python train.py --num_hidden_layers=14 --hidden_size=256 --num_attention_heads=2 --num_key_value_heads=1 --head_dim=64 --intermediate_size=704 --vocab_size=583 --hidden_act="swiglu" --norm="rmsnorm" --norm_place="pre" --norm_eps=1e-06 --positions="learned" --qk_norm=false --attn_scale=0.125 --bias="none" --tie_word_embeddings=false --parallel_block=false --init="uniform" --init_std_qkv=0.0224 --init_std_o=0.0 --init_std_up=0.0224 --init_std_down=0.0 --optimizer="adam_atan2" --learning_rate=0.000998 --lr_mult_qkv=0.5 --lr_mult_o=1.3 --beta1=0.95 --beta2=0.99 --lr_head=0.0255 --max_grad_norm=1.0 --warmup_steps=215 --schedule="wsd" --decay_fraction=0.78 --decay_shape="linear" --final_lr_fraction=0.0 --batch_tokens=32768 --max_seq_len=512 --doc_mask=true --train_tokens=352400000 --max_steps=10755 --dataset="wikipedia_en"
MLP neurons of a small language model. Each row is named by its layer, matrix (down: output weights) and neuron, and shows model dimensions 128-255. Each number is 128 + 24 x the weight over its row's rms, rounded and kept within 0 to 255. Numbers have three digits each. A neuron's up and down rows have the sign that makes its largest values positive.
A block is one neuron, or neurons of one layer that tend to fire together. After each block is what it responds to, as a language model described it from the Wikipedia text at the highest values.

L11.down665:114061097128109114125126112136130113090128123149138152000152142123137145100123146132125120101134099121085152093113147129103089088144099064141113121143125126133139121117108121128149148147126137129136162162101134110144093095122114152150120130131132102140151120108131085128112127119123114146105118125145136107151118138108167138095137123131117130117105114141159128140094122135117149160101
Description: Word-completing suffix pieces. Final subword pieces that finish a word split mid-spelling, such as -ol in school, -or in professor/actor, -al in professional/natural, -ist, -ous.

L11.down552:094105102132155136161102111142097116104120145144116136095122058142076128105128129112106105156057124147124137103125160129093116127142137108153123103154112124109173166122117143114146112152116189102089090145108125106090094154105126139144180099119091165116138094126109182132113102129146133149088140099167126179165101146163101139156140159150123092097125147100140144152114173157112102146127
Description: Mid-word fragments. Short subword pieces inside a common word split into several tokens, such as u in Jan-u-ary or man-u-factured, ap in J-ap-anese, ri in mar-ri-ed.

L5.down29:138131141149166126136134113133113111109132122108064103127146131123105123146110150152133121123134132156130138161130157128129165106127108117157130118143145108100125152143123160153111102121131121109135150116163107097148151172092091152153115149109100131121118129128123109105143059175096101124132103156100108114119142132121131108157120135115132134122132110119117087117183134130140078120118
L5.down159:146104099123163139143135143148167104156129099138127119154156122163132152173145134136128126128117110134158115096136141138124127126150121148114103144090122164152121156108117144136126091078124136117147176183119103155125162123124097091110091152122111166143163123108057120105138112156075083100147102123068163106157151096134150108124081131119101145172149046141100120155071141122097127114080
L5.down569:128082134084131145124141124141131121129125143137165181132176134103160132128126133113138143116127147165176096111119120132125133127135146123113142130132133174095095154111119121144118148155138094108127133168131123120089151097122092132119130096091141082125110126094128080105100151107097127140119132140131141100138136108108150127082106145113088105127087148127095119097171136126132117131137
L5.down695:119114125116165182172139132087116127099140071147145100117123148157144137145153109131129131143119104092130133128149119130166150132166109108082106149142108091152137084145141136137127137142140153138113060080148118145083086119108131133127133095104116151178074125117130172147082087101151116162138108134116136127098131093166120160117138110146125120089171146131126181144128133157125145142165
Description: Word-internal "er" piece. Subword "er" closing or inside a split word, as in footballer, career, center, under, order, plus occasional "os" and "==" tokens.

L5.down3:110141129158134111124147157182118137176118135102111078117157128121071147110140128166119127158110150128103121141149118117139096130149119127112101156141114116124163098129134134112130129085131147131141080099142101093152163122113132142144124147118128140112127136155118129125153081159122122127147109109092188155132131108135122125132106114115152150124200050153114118103123094115146111148103
L5.down16:126198127101119136126131121155163108116144134115104127120132125116176149118139125102102107117139129099102129139092111135143069134168148152155093143073133170120126143170106161116143146132140118128130129124122076116176164081159121132111122118100088112152135127127184111112178125135111146123129118125128130173156144133133126083140137126144175122073130090098081147134145119132132121114146
L5.down248:127053089142201193131136120157154159076105130114139132086110134120136102153120106120158127142137129115148121115131149123110128118139113148142119116140129103150130165155130106140117135121146147108103146092115107115119135094084153069153114145084136123114121145143161131155112146152107110101113148108120143155142091110135120136114110143092094117082110132135164141120162134162128108106147
L5.down677:128112095151029153125132132153105050122127154113156120141163108117140128115134137127109118099111119113137130131151121131164163133147139124111136134128091119137119123128116138109140131120125138105148128101124120136082113084130064135118108082148137147109096121138128150123129132111112115121118094125128117134153141100125108085076156136099107126111112112154107102067081093128136167078137
Description: Adverb -ly suffix. The -ly piece that completes an adverb split from its stem, such as increasingly, currently, previously; more weakly, other word-final pieces like -ity, -ions, -ain.

L9.down0:127167063091110127120094111106114155124103109124124181125108125117107097120121110145137165100130079150106137146096099125144139134125107131119127146113178099154154127149122132134167111107119134127107139162137125155117115105123121170165163125117148137126104132127111159161153113156127119152095114117133137132120098149103124140107131102090150190157144139109135101183073168081093094078123
L9.down46:135133134112086155096116124153123155151076154075154148098128115076145123130131145111105158090123102064070130138097157157103143119092103123183158157126120136161129093140111107127163167108168123124142091118114143131120133089140182129131122113137125135142148117141169114092165136106120096129141107145131154137129106094122114137103108142145145096067148137126130092102089113115139103129113
L9.down65:126129144145130130141129153121108147134123147126156192161124129108149150118091138097118124109137119155117091170160086119141110181173122148111118145122130131168136189150130127119125132136183144109131150111180161123123135146133118120128172156154171097146111131115101146135077114146104158156091113109198128095159149159111130100127125127152130122154105083140147088179129126142131112116145
L9.down110:144167125115153111149137143110116132157130161097127160129115109144123153105083111138141111156136120121095130126074143120102100137132127171149130142131115139106113124091207129067170117143144162126106147122125140088137096130150156130066123133055096120131154092139166150117142141060124111129110128146147141140106134155148117114130131120105113136129131170126108151127122139125109105167146
L9.down136:130132135137162164162125135132129145097142143121108153121118122141093130132136105162116096143117167131143062114168119128113109092155171139117119149161102085159130150094148113164130145142119104180155171133094130132108121125141151165167111153102138136128133110104121101130125123132161123133112136131142093128135132104118132107153155143146154155113106131096108135134104097083161156083137
L9.down149:133126131133138145125148135115113110162111158086102171158131149176121108099133105143136121125123119132157121111159105151132158171129119144159113122083116116165116143139152151105133183118162119161104144157143127142176126151179090145125113123113138117112116100101162106148126156121135116151125118093149094117093141104141093132137111134119162115143132090106113141125194153143116147158142
L9.down165:134102123110142118082160151138118134146146122107114102120147116104101121110168131126103119129108133140110138127153169117102125108163084105114111115162164087156136114125129140132102068150107127107132106123106104113115139145120096167149089136133096115076138142142166133200119153164140137088121152163218115091111137133133111122124154131126134166108104114141125114175143136119120138159138
L9.down170:142165074136116114126123147114140092134116090147153133144100088162128146139174150084119107128094151113133126118184140160098123152101134130178084103135125123106133119161160137113147088087118142133155139133140096131141120116123132115151098131104092145153138142160155122125156112120152130105117164173143137128165141133126089111165140099146152102110115143108130141096139180143111118135133
L9.down188:123137130112095131165118075128139167185134126113130134118148140077081135137134091150142139109111132098148170079059142109126140128150109166151163122109126146116120116099116129198130135156141137109150153138138119143107130145144133122133127132119082137144141142132150124144149107100094087137128116132079105131133107130080104128119109110118145161096091174135139122108087164123148084122140
L9.down302:125137110091101128126118158094136129122115087124122109138143157127115076145074134127126140124114104144130102138151104107161136159169124108137115125131142108143155120170170164120135103122120122137152153168112136141147062146135144149145163096136126116119141165142134115144156094143122134095096055083160129111113138102149104103166145129151151120136182106157143117118156146097130145133119
L9.down306:117112114108118094123201140139125177135097145140128143134142166148102151086144145129190164138068185114114121114071123146128134166169156134158094131132117128122147149139138138092126110125144116146162128133141120167137143112141154102132161121117178125121101140136129126134129104115099149129137131152106112149119123133148128141136089117110173120142150098178127116117153128104122110140153
L9.down350:130120136095139120115142135104110104149135110101098171114082119120136135109148135128146159151114138117129134114138124139129112118158129124135126122125089091126150137097138178173139118138105159090115110121123158123089118153137167118112125187134119112116160141117153137170087121098136164151118148161112130171115145119140112135116143130115140095088098155117150088145118135127124121100128
L9.down566:115102136133119161140130131124125139086121120099114130105122139183138111085128163105128105166131113112152141114132177116106129130192184122155148136110144116107156167111169133126109135145114118118137137122109087103115131115105116099144169101115124126133143105135111123131151143110159107150118124123112108122083186127145084113104145165141139147103135134110103144151131102127136156132137
L9.down596:125138100142126123117139092139141120152140116101096093117128128094112153133137143118080142112163138129145197105154170118137149128171161105117124118152159151160170125158147079140180082132141130115138135143110110102142131109107137150175109109149102108132126110119154131119112122152140132103172103071115113099147131124131091111133152089129130155097070151132126108125151147118118117158126
L9.down653:114149164113101135120120141111146111120139122149164156078099115110093146161161126156149124122111128108164122126126116146150126149128128123156164128133165133112112141110144136121117144142127077095111089158074206114139165111128111152133118127156103148136134154126139181166148121145118085140135122094149122177161143120147095159142118131166130169112144093116111108150130164160173118099100
L9.down701:129145107126125141130138152096163118130115121124155139137068142167137137166149144151196083132125111147113111175129119100107129106114085097103154154147180092080162153122115139149109110191111151073146187154118137150144137122105172151165154188142082124155128162169146149121122117140148161144113143192120099122144138108151123158139167155142167127128106120137128127144153131115083098127142
Description: Word-completing subword pieces. Short subword fragments that continue or finish a word split into several tokens, especially er in lat-er and long-er, or in elect-oral and Seni-or, and ions in champ-ionship.

L11.down624:107128169152087147095115168163122159113099109096102149112127168095118163136133115125169157105134133145157101067121158163102102101156119131122147188125126136141139119142112126130150141137149130129138153130102141138169137163158130118129140158100122103146075137136129077106147144118128113106103132100100155143145090096127161115122158114147118085094134097109122117077111137127134143144113
Description: Split-word completion pieces. Final or inner fragments finishing common words tokenized oddly, such as approximatel-y, abou-t, withou-t, plus leading digits of table percentages.

L9.down22:119155103111106161131101089139121121109122136103133165092088147111099136124130122113101197162127153176125158134143153146119116144104162117149085131121169145129126145116170137130114055116112127087115158158127106135134098170100178134132115155165181104133165133140187146102145116144142138097137108117143139115158107125109152148115089120107124124111146138179128121108141121134100148134124
L9.down53:131138099145097153126130113185153099128142132157130165115127099152146142113142121143124102159126099071127128073109111133098097119150104145158080109118118142131138176129163128147122155067136139141125144165157094132148147152144139153155123106090173109131131132113175160079117134117145094109167148114127157125104127128062119146118103099108123087111099141121140143162143123168144111132145
L9.down145:126097084093132121108117096119117089136136108115108117102113142121131150107154102126133152114108134131127089122091152124125098126186170125134130098142173162127135145106138139156129169073120135153111084126129107096160122102106085102125139125095153095087150121122172189148183141159145100141120147105129146140115106091128100105086097140137114096129077176143145128187158103152134145161136
L9.down178:141110126131122116119135151151156108143151160092100111063147145127113131103138121135105137096123150132100156127106141157101134081090126063143150106177142122164144081138131158069149111094117125116158111072134128089063085123169141130131132147138148142103165149151151104126131142119122130160174135121145125117112142113127110116128142132119106130087136128140096150173111131132147099120124
L9.down199:129115131078113131112133137079129135145127118118141129142114115090146142174170084115101108130122135119141099118122150099134106132114135127116152129124123136154099114115078099111169115100134164152088121126118105115117147154132176123079102150099133134113162150118158091110095114139116133139129147138115155114140070183169125083100147133106090100119108097117143097111053118149170154118132
L9.down210:135144141136127165103138156169132133128105102123135148108146140178134161118157118131097139096116122121117103074097161098136134122105126143142146075125154095115091117116103177104115108168121150153109148132116122087130128153123133142146136125152106179156120118116102122174100145105076143117122114160123136132148165107130108131174120137129130132065058167131136165142144124150125117166100
L9.down224:118091089143105163095184145159105118122103160162128106104135115123114160099147138166136130108132095164125151185128145114158128115147099121118150111134142129137147157137148081130134131098117158123096093118088127107114109132133119114108108120116118120142164143142076161092142110129148164111115116114113108151135160105058156113078114131065122135097139138163124114126096155117106164118141
L9.down240:132154176113145153108112096175173124114128153108123071135138123120137122135118092089120129125104176137120098134088128125123136145136136131134150132114141116138154168140049110108130123163139113181107128162125119161132107165131139144121118150131102121130113141138101110125130116109143139157117154090137141129093149159144147088087150130120121104150191103137119125080150174160110159112175
L9.down327:128131147123095122131167140123128122100110146141106123079124162136140133063159130201129136113084148152130155110150166144136159180164088145136143123107094114118137083120133161136122118118086137109109146104131138144135149078087120107120143104115078139112146135155114138116143077132137129135178140124072121166127173134121121097146153139069121144132128079169132147144162122109150124125129
L9.down417:124123142086144125138165129145163170138116149118135144102089127151113131153112112145067113115136118133118134145122151109169103143096121070095088090169137084163139110095154166143154122140114152133108144135130108086103062152091119118134092111107136143144146144118090140161144165155146157134096108104176128135082181107129112164114162150133114136153105134133127092113105102118145142153104
L9.down458:134161171131120187158106132119150125121096088086141110123154146125172119094075132142118164156105148178113097120118128140110123107149128140124158113100080132125112152119113070135126125141140153161078139093123090099108098122160120118073122121137126167094112131092087155112116142110106130072133106132119068114129163145150128089110175131109124147177138116100136127109138171133149110133126
L9.down499:136159139129103132103137142092124170162095091126150140154072068089169104107129130153152120122139136105070175136143125116162083143127077130079115115180118140124124114148147129156158111157134134086119168084170145099114144110108121133103125107101128127127123145130160100144136141150126112092099182124117160161135126145104127120119103111113124115177136116122116153121134135078125150096126
L9.down509:129166134157130139137152115127122113121095086087161113111130148116118125078173085113132091130140127136108097100146114123101134166104091145188160129137122153141113115139134087192125153114136156121144154116135162175141138117108138140189139107103140105125145101105149125162105104160108165086139084137141141085159133102141113175193126145127135130123132129085148172187144130146129108109105
L9.down515:128129172166110150193154128127107139122119098167148084135153114104129130160085128133149170121111143127121099107139118158132152113150132164114107128169076143109119128122120136108110140164131147121143102105121136157118155123126107126144091109074105126079120122163127133111167132150089149126151132131154101097128128141157179155143086150118088153108121092121106103152107092141125149091137
L9.down525:130172124167110138111116092099142095149125141155135114157130135148139136118079113089104112139103159149092088066145101129149138139137135136117143149102094179134165137121149124080121114144127123139106129108120119131125099120142093166086129131135142169124105098136121064130121136098174141157132106120114122122144123134129168116139136117175102067078137095126085138125143158112140149141129
L9.down664:119165105081082123153125126124127123112136121142112101121118202124149105151103129095087144087111117097084087152111128120100178176070165140081142087113152081138128133146100110075097075106147150132085147110143119088123103165110111160107097064132147143124173137120121133131165156093093169116140155139129145111098144150134133102143112101118115127114140079113124121107133132095139148192099
Description: Word-final suffix pieces. Final subword pieces that complete a word split across tokens, especially the "ly"/"y" ending adverbs like relatively, extremely, completely, collectively; also "ation", "ion", "ay".

L9.down35:095188130131144169150120141104117088153138134139145135135144180145145106122151121142156103139103125162137118102085108162111134105132149136102140126081130139110075117104138212154104119121142137125164110087127098121152118110121092094125158108134099146152117125128125172092142150118153109144127158120168116133129108140140131129108106144135131083144132127098109135145131122149057147128092
L9.down118:145116149125090106153152106140119127167124157112106120163157150135115126120131109145117086142101144118098120124157124126161177123135133151126122143168133129189139135096148101093133102168140163104104172141104085155115103121131107140141173144133154105146133118093077118130148068167125148138124137150131126123121118130151150130147088113099140086107121113116073108143133139089091130138127
L9.down158:132131126117126128132084147127141151117129092110127134119136097152117122146109132097169115121103114146136098116153105133105102104140140118110171144124136104108138100148140157102088119153135123152141109081193106115147138132126122120137108137193130125162148137111151161115116134138096142188157122142128093124166120129126114140123085111110141099126116129140098126177128053126122118140132
L9.down200:133138122142077092137157080175166121077141130120116162126137135127088110128139091153143152147121148115131133141141138150077109124127105125090087116170085124124153157133137138136101117083132188151108133108107148149128089130102126169105146095127113125117104124136139140156088106123175132129085098084124152158126110157111176121163101149129147118181124069107129113187161111163138143146158
L9.down212:133111172166131110135107132160143121101138134120122107109132113077123099095148125118128182114172102119110133139114149129101135151143109138131126144132164123161108155101149114151123120135064080126109136131103126116127133100167113126119145127155184075146126163147121175122149154109129129170128164126114085129096094104118106143111122124124118099114150176133156139125107150166099165132113
L9.down225:143133083132140144130118096157117141106126120148141142123099157142135095127077107109123129153130123114135125159136131123067105163161158130123130173160152118134111127143131146138156131108068133124162126117165158119113152098114096126158149147084110163096117123108121138093140156106121137142111145129131134141070137126133158122100116144102104069114121161126167168130159076107171146119222
L9.down418:123130129150132108133136174120150130119111131109083140145162150158122096122169119113148110114152098131096157105150141135130111147134144146137098143140129136137100103137086158143095118167124176111139179138177180131100146148168161135116119174143127084141173157096080109135101088163135117161088131122121124121091147112162136154114153127129145120123149164126161125147174088149138159109104
L9.down433:108146115112088108131103069138129127110142106138082120095128096124110143137135162144148116191147143163120143106138137137143136115128147146091125125089158124136135137150141134173110124108107139128139129127140158113163164113121086097122114118185139105119080131132118084133165146093110140156139071165137135090159099124082145139125129141151093112112119154122145157133158168097130147095107
L9.down474:126129126140103107080082127090105078127122145120149172153082150095138094135102098125156184149095171122146141124142151155144140144170143134130100115131160176137101151162111154146129124128128168153168151146141092085113132156131120105086105123089116105114122079175141105146128084117106126150109159091124130134117124118153149123149107119147077105142099065139125128146126123136098117105159
L9.down493:137086118139165142134128139131105135120148137131090120129117101155096135107145137136096097127121158164160167132120147113157138106150124132132149107128116114105123122121134110091137155162110092109068124128133115168097113112118118111144164121135139134173149148086118142146175149125128109094149152128101096159126138089136128113118123111094151153109128190104139113157127092145144167126094
L9.down518:141121157101142169134119110063104121170133155140144143149116110158146128131127106116136140129117099099168116139175108101110113105149161157123163151089134121119096069114132165119149129133132097122145126134150134119141164140154121162131143146144121103120133118103170103132129137119084168131141091165139152065144092158107094139135088160123132094105107130145122118122096138117144127175105
L9.down547:118127111133102145133129137116115108141165109141128123163136130114120132132112126104104123150117112135098130085103129148149138142143129119143092162136186153126149094162148140156102135117125159158115109152187138101131114131094111164141142158118121143141109124136096122136135126092115131123110131110140172149157160093077136085101126133131112089144129171111149098136125095113173158124097
L9.down584:135178187128146103126115135144110144148116176150150128106148172106155122177172109119103137157135134152172119139149142136172117075126139085114174130122130107122157106145097120164127114127139139064106084143093066137098082119130103100161116160121126133168095126147131146125151124196115104135129116102155056139102086133126124109127133109108170177165156116149110155124133165123128138120102
L9.down634:129161128156096165120153087148089152141148107133122081138127179136112140150126138110130140131129142094130103145134153138121129133173171140125153138127132148156155137123114144090155152111131136147170111119118098126130139161117136147104103156116163079104121095133086140092150146138093107107144141117112177114109084146153121126128141080137161158163073113140149110128137151115176131161118
L9.down646:124107102106123113116182135124119132162135129139135135146145084146115097106088084088088116132151153172110094140139136146124100150116148106104123121163128107105130139167136140157156116174130139136109109143164109098051137106118093085158150120120151105139139102127152131106121102139113155097138147086103126169169135117148149124135136173102108073099119125085140107150119139107144113123117
L9.down678:130153100079153172130128126142161145128145117082136136140113180168141112152115096141165113109122125172165110097108072143140126123179097139136098130127095127130120113090078153132149143135183109168115153106153115105099133130125129091120126108129151125162117148148107087085125129149088123144124153128117115126110153120167091157119097125134137110142131097130148119155123109121105108185160
Description: Mid-word fragment tokens. Short word-piece tokens in the middle of a word split into pieces, above all the "u" in Jan-u-ary in dates, also Mus-e-um, Pitts-b-urgh, J-ap-an.

L11.down543:130162129152110118121136131168139131132111128141122117128127129140147121139130123162104136118114114112138133091071139125140108134143104110127108159177097108072159135123109061130120107120156111097114130141177122153108116159123093114150172140096111162195168138109124117121128140111166146179148168090164156077112151118134125152169110157130126133110098091129066117088128129151132128187144
Description: Article after is/was. Articles a, an or the right after is, was or became in definitional sentences, mostly biography openings ("is an American"); weaker on possessive 's and mid-word fragments.

L9.down61:134116138135165140158151105191138138095116142134154082114146155077140188103151156135112135124099129123132133110159170132133100168116129116146170113150102134096120117129146108136123137133107129087077101104092128125155159127097122132150115166122144136144138142083091093093116097181118130116141124091076123104118119139109092104127123098102159141125135118143149122163129191136171118134127
L9.down196:130114115132113121094102171127110116160114117117135112103130105126129147129135148120099123132167068135092109114122132146122113139110114144123143124139141149139115164089138108150122097109145165124149084141117129123092138149107145115114124166124139140135144116170111135089126161160182161163120151140127113081123171087146066091105144140120106126114120145121120106135126147133162130153162
L9.down329:119101137101126083106108113086130091153156143129143140151128078141165113129152118147115123132118120106125098093129114146117108095137121077130090120146115102125111115148180144124119182090103105147121109137112093115120097096109157131150117130129184131135176125094180120178135146180160164178102137118137098137143131171119135150140143128154145096079120136125121097138104112101119129167082
L9.down345:125154140103154179159179118127100114133131123121124085119144155139140084150120110119126121146120126152125105112122186139130149103150113140156129148160150086181085123144132137148143129131107106125178144127085142120123106114142138153140145124089133096149124134103186092156109092130088125078120147156128124144134124129095134147127147121129135111178127126142111117076156145127112150146076
L9.down399:123162142137111123106110158098103106124101145142109113130116124170142194149098151096176127087105125104136148115184148101117122127136159183120103141165114135129112129139123143141160108133133128103134143107103143127136111138136126094088138147100123099113157146114118122155129131097154144113153112139125144121156125114163125146135178110111074054151081106181128131175139091143108117155116
L9.down422:130084130135086158123139167171167120102131137088110143103111161137122121121149098166142168115117150144163129103094123131114159142153049110128124097117163135116135102126124135160150119143154142133122151127111141111166105109107118113079142088138143144155112096117116161102120118192135108092121101105092091096161124175151145131148167111149171112146115126143146113174154129091143164123147
L9.down439:143137124107168111144141124152134097099110123141141174095141155144133156149107131131138146155102154111107150123129157171197102106167107155152133153153118115183159125121159121081157106172144137160123128077110114179112121091123129173158148128143144124126112114104117168154106121120157139136149119117127130112106112144146157138123132161140120132151121123128134087155111100148171134149121
L9.down446:145160091146111127130105118156119112107118143096127066172114140097106153132144124131103123150126105155122117150125145137122139106108131128119145128122064150109124134158123121139152106099147170137106169154118147111122118107159110136161118098143143076117125116113132107094116113131135138127135083122112123117126097154130130152161136104096105153093148104108124108158125118128126108159168
L9.down472:128145157133131149149123084079142118101139120105088074118128086094089106159131162086123118126134136159105130165094139136136172138150100090122119151138116122133149085148111111177128125142125115126116153135137093108144111082084124149087121100190136122115107108118119095117116147149132097077140119151139120161118114093146112137134157141169153160133159177145121112144126136128144123143139
L9.down486:117081115113155100128145127133120140185114132146127146146161118151108168073121138140180167152124130122160122102123162134138146154083136128067169102132094105151107150136132131130143097101109161112073088106141143112151123109153117146118102132121122151126143152112123097115135134107125080122138099149126070104128146096170150118151106095142160074112103124169114156166113132120120077123122
L9.down504:124127163156128180146133092106144164120140142129108087155117129142130147076100119187118091129136092132133096119149124100128112125156096124148168130133112141134121108123147116139113091143160147163111120119149119127141144126126123160168142148114144117106113120139110116110149171172150131147139121163142117109164133134127103107095127158101156136124156125101161155157146154146141140108151
L9.down521:134136103134103146143168153114137136134112165122133116143129105113128107142119156134087150129141104131089092159122169141133151125152142117110148144131153099131127151181086116135150092120111109125157157153088087137118149110157087090122148133148126116108153143128106145140163110154124100170129177148112072113156139167148126102135125168136172130157130108134092123123085127107162164167091
L9.down589:172091151136101136144150120201124125122113138149129182135130135099134116073150133084112119107091125110118121124145132094058133188123083153154147089133126089160126158105152145113133145110124117128145099128091134159115104124182139117114134067098115148126103102127143071122135114142135114133153105110151129141090145096130090100140152190156108124103134139131131169142115106102178119145084
L9.down601:115144160142128164099139160139099121151150124110127122144118084157100180082157119092180096127126091113143100126113112132165145079128132142175104121123111112095113109138136069074131147142157139078106145147093087179137183135139112117108131152168169078165158160102133141128144136119145095158120124167104147170123077159121105121145121142150162139151112112107146150125156117131123147113104
L9.down669:134096101132132127110097107115123114137096125143147124142137091090124131149144135135098141110163132091139137096120140133097142111101122107142101101111119116118139166123114099165087110107137127152106104113130105127122086138107101126091113144111159133112101159095163107150088177149182112108147136151135086145113108106126090183145118111136124097126131123119075081101111117114143102118083
L9.down686:127176195102125132162149128133148145138134142142113091197119069068136133117113089171150115164115119105131118121124120125148163093123130163138150140154093105122128160155153098115164147134137156135128108144124125123129075127143091067158099102127144136139101141138143101120167169106165143131121121120107107137097156132119115098115132112108148166120091155064101120141141142130156144111118
Description: Definitional copula and article. The is/was and following a/an in Wikipedia opening sentences after the subject and birth dates (is a Czech), plus some mid-word pieces (publishe-d, Inst-it-ute).

L5.down42:122149091142173147125114132134130149146106097119132136121135141106139130112123114120089149170159191132147124154162130127203132136135111127102133146168144116138088141098116099119142142140123144142068124125153145148123102140139124099115147147151138137147080144107119108151079181096148169171137101102113106079105162087124148131111148113127107172105113154119145173167165110074098154104120
L5.down111:132094066086126126116127126157078133138139158148154144137155117145138129141132126110109144120140127200079111104185141139123140131163180118127105132113094163099179126119106099129162129094106130143091139148073159133147088104155159104145127101106124106162093135114128135118131074088137139124124152120121144163089122122139165148138115130181128166100155165126088111109165146081090124146112
L5.down529:135120144113128113136117134166131129121122175153150141104114101118102155141145113095114121149145118172108123124110107125160105130128118160136128137142109133161112128146099100107127153126139132138116082145128132154121116115118094049151158167136115085130141127126125121104075120135161184165133170109123134130105127098130154138088118135099148093127103152109110146153143131142138139149152
L5.down661:122128133140120193137117098141149109130118128108144097100147157075142114136133119153120127132142131091152137099084147119172146136126136167122085130144138096175124156112147153151132140117148110135157113094071094141106158073146127112177140142096102156135154128136106127104154119122137148097141121118138109110143168114100161087132124138114154109128102147106119112156096108113110108132138
Description: Line-start markup, word continuations. Mostly a $ or = at the start of a new line (display maths, section headings), plus second pieces of split words: M-ass, D-ist, Att-end.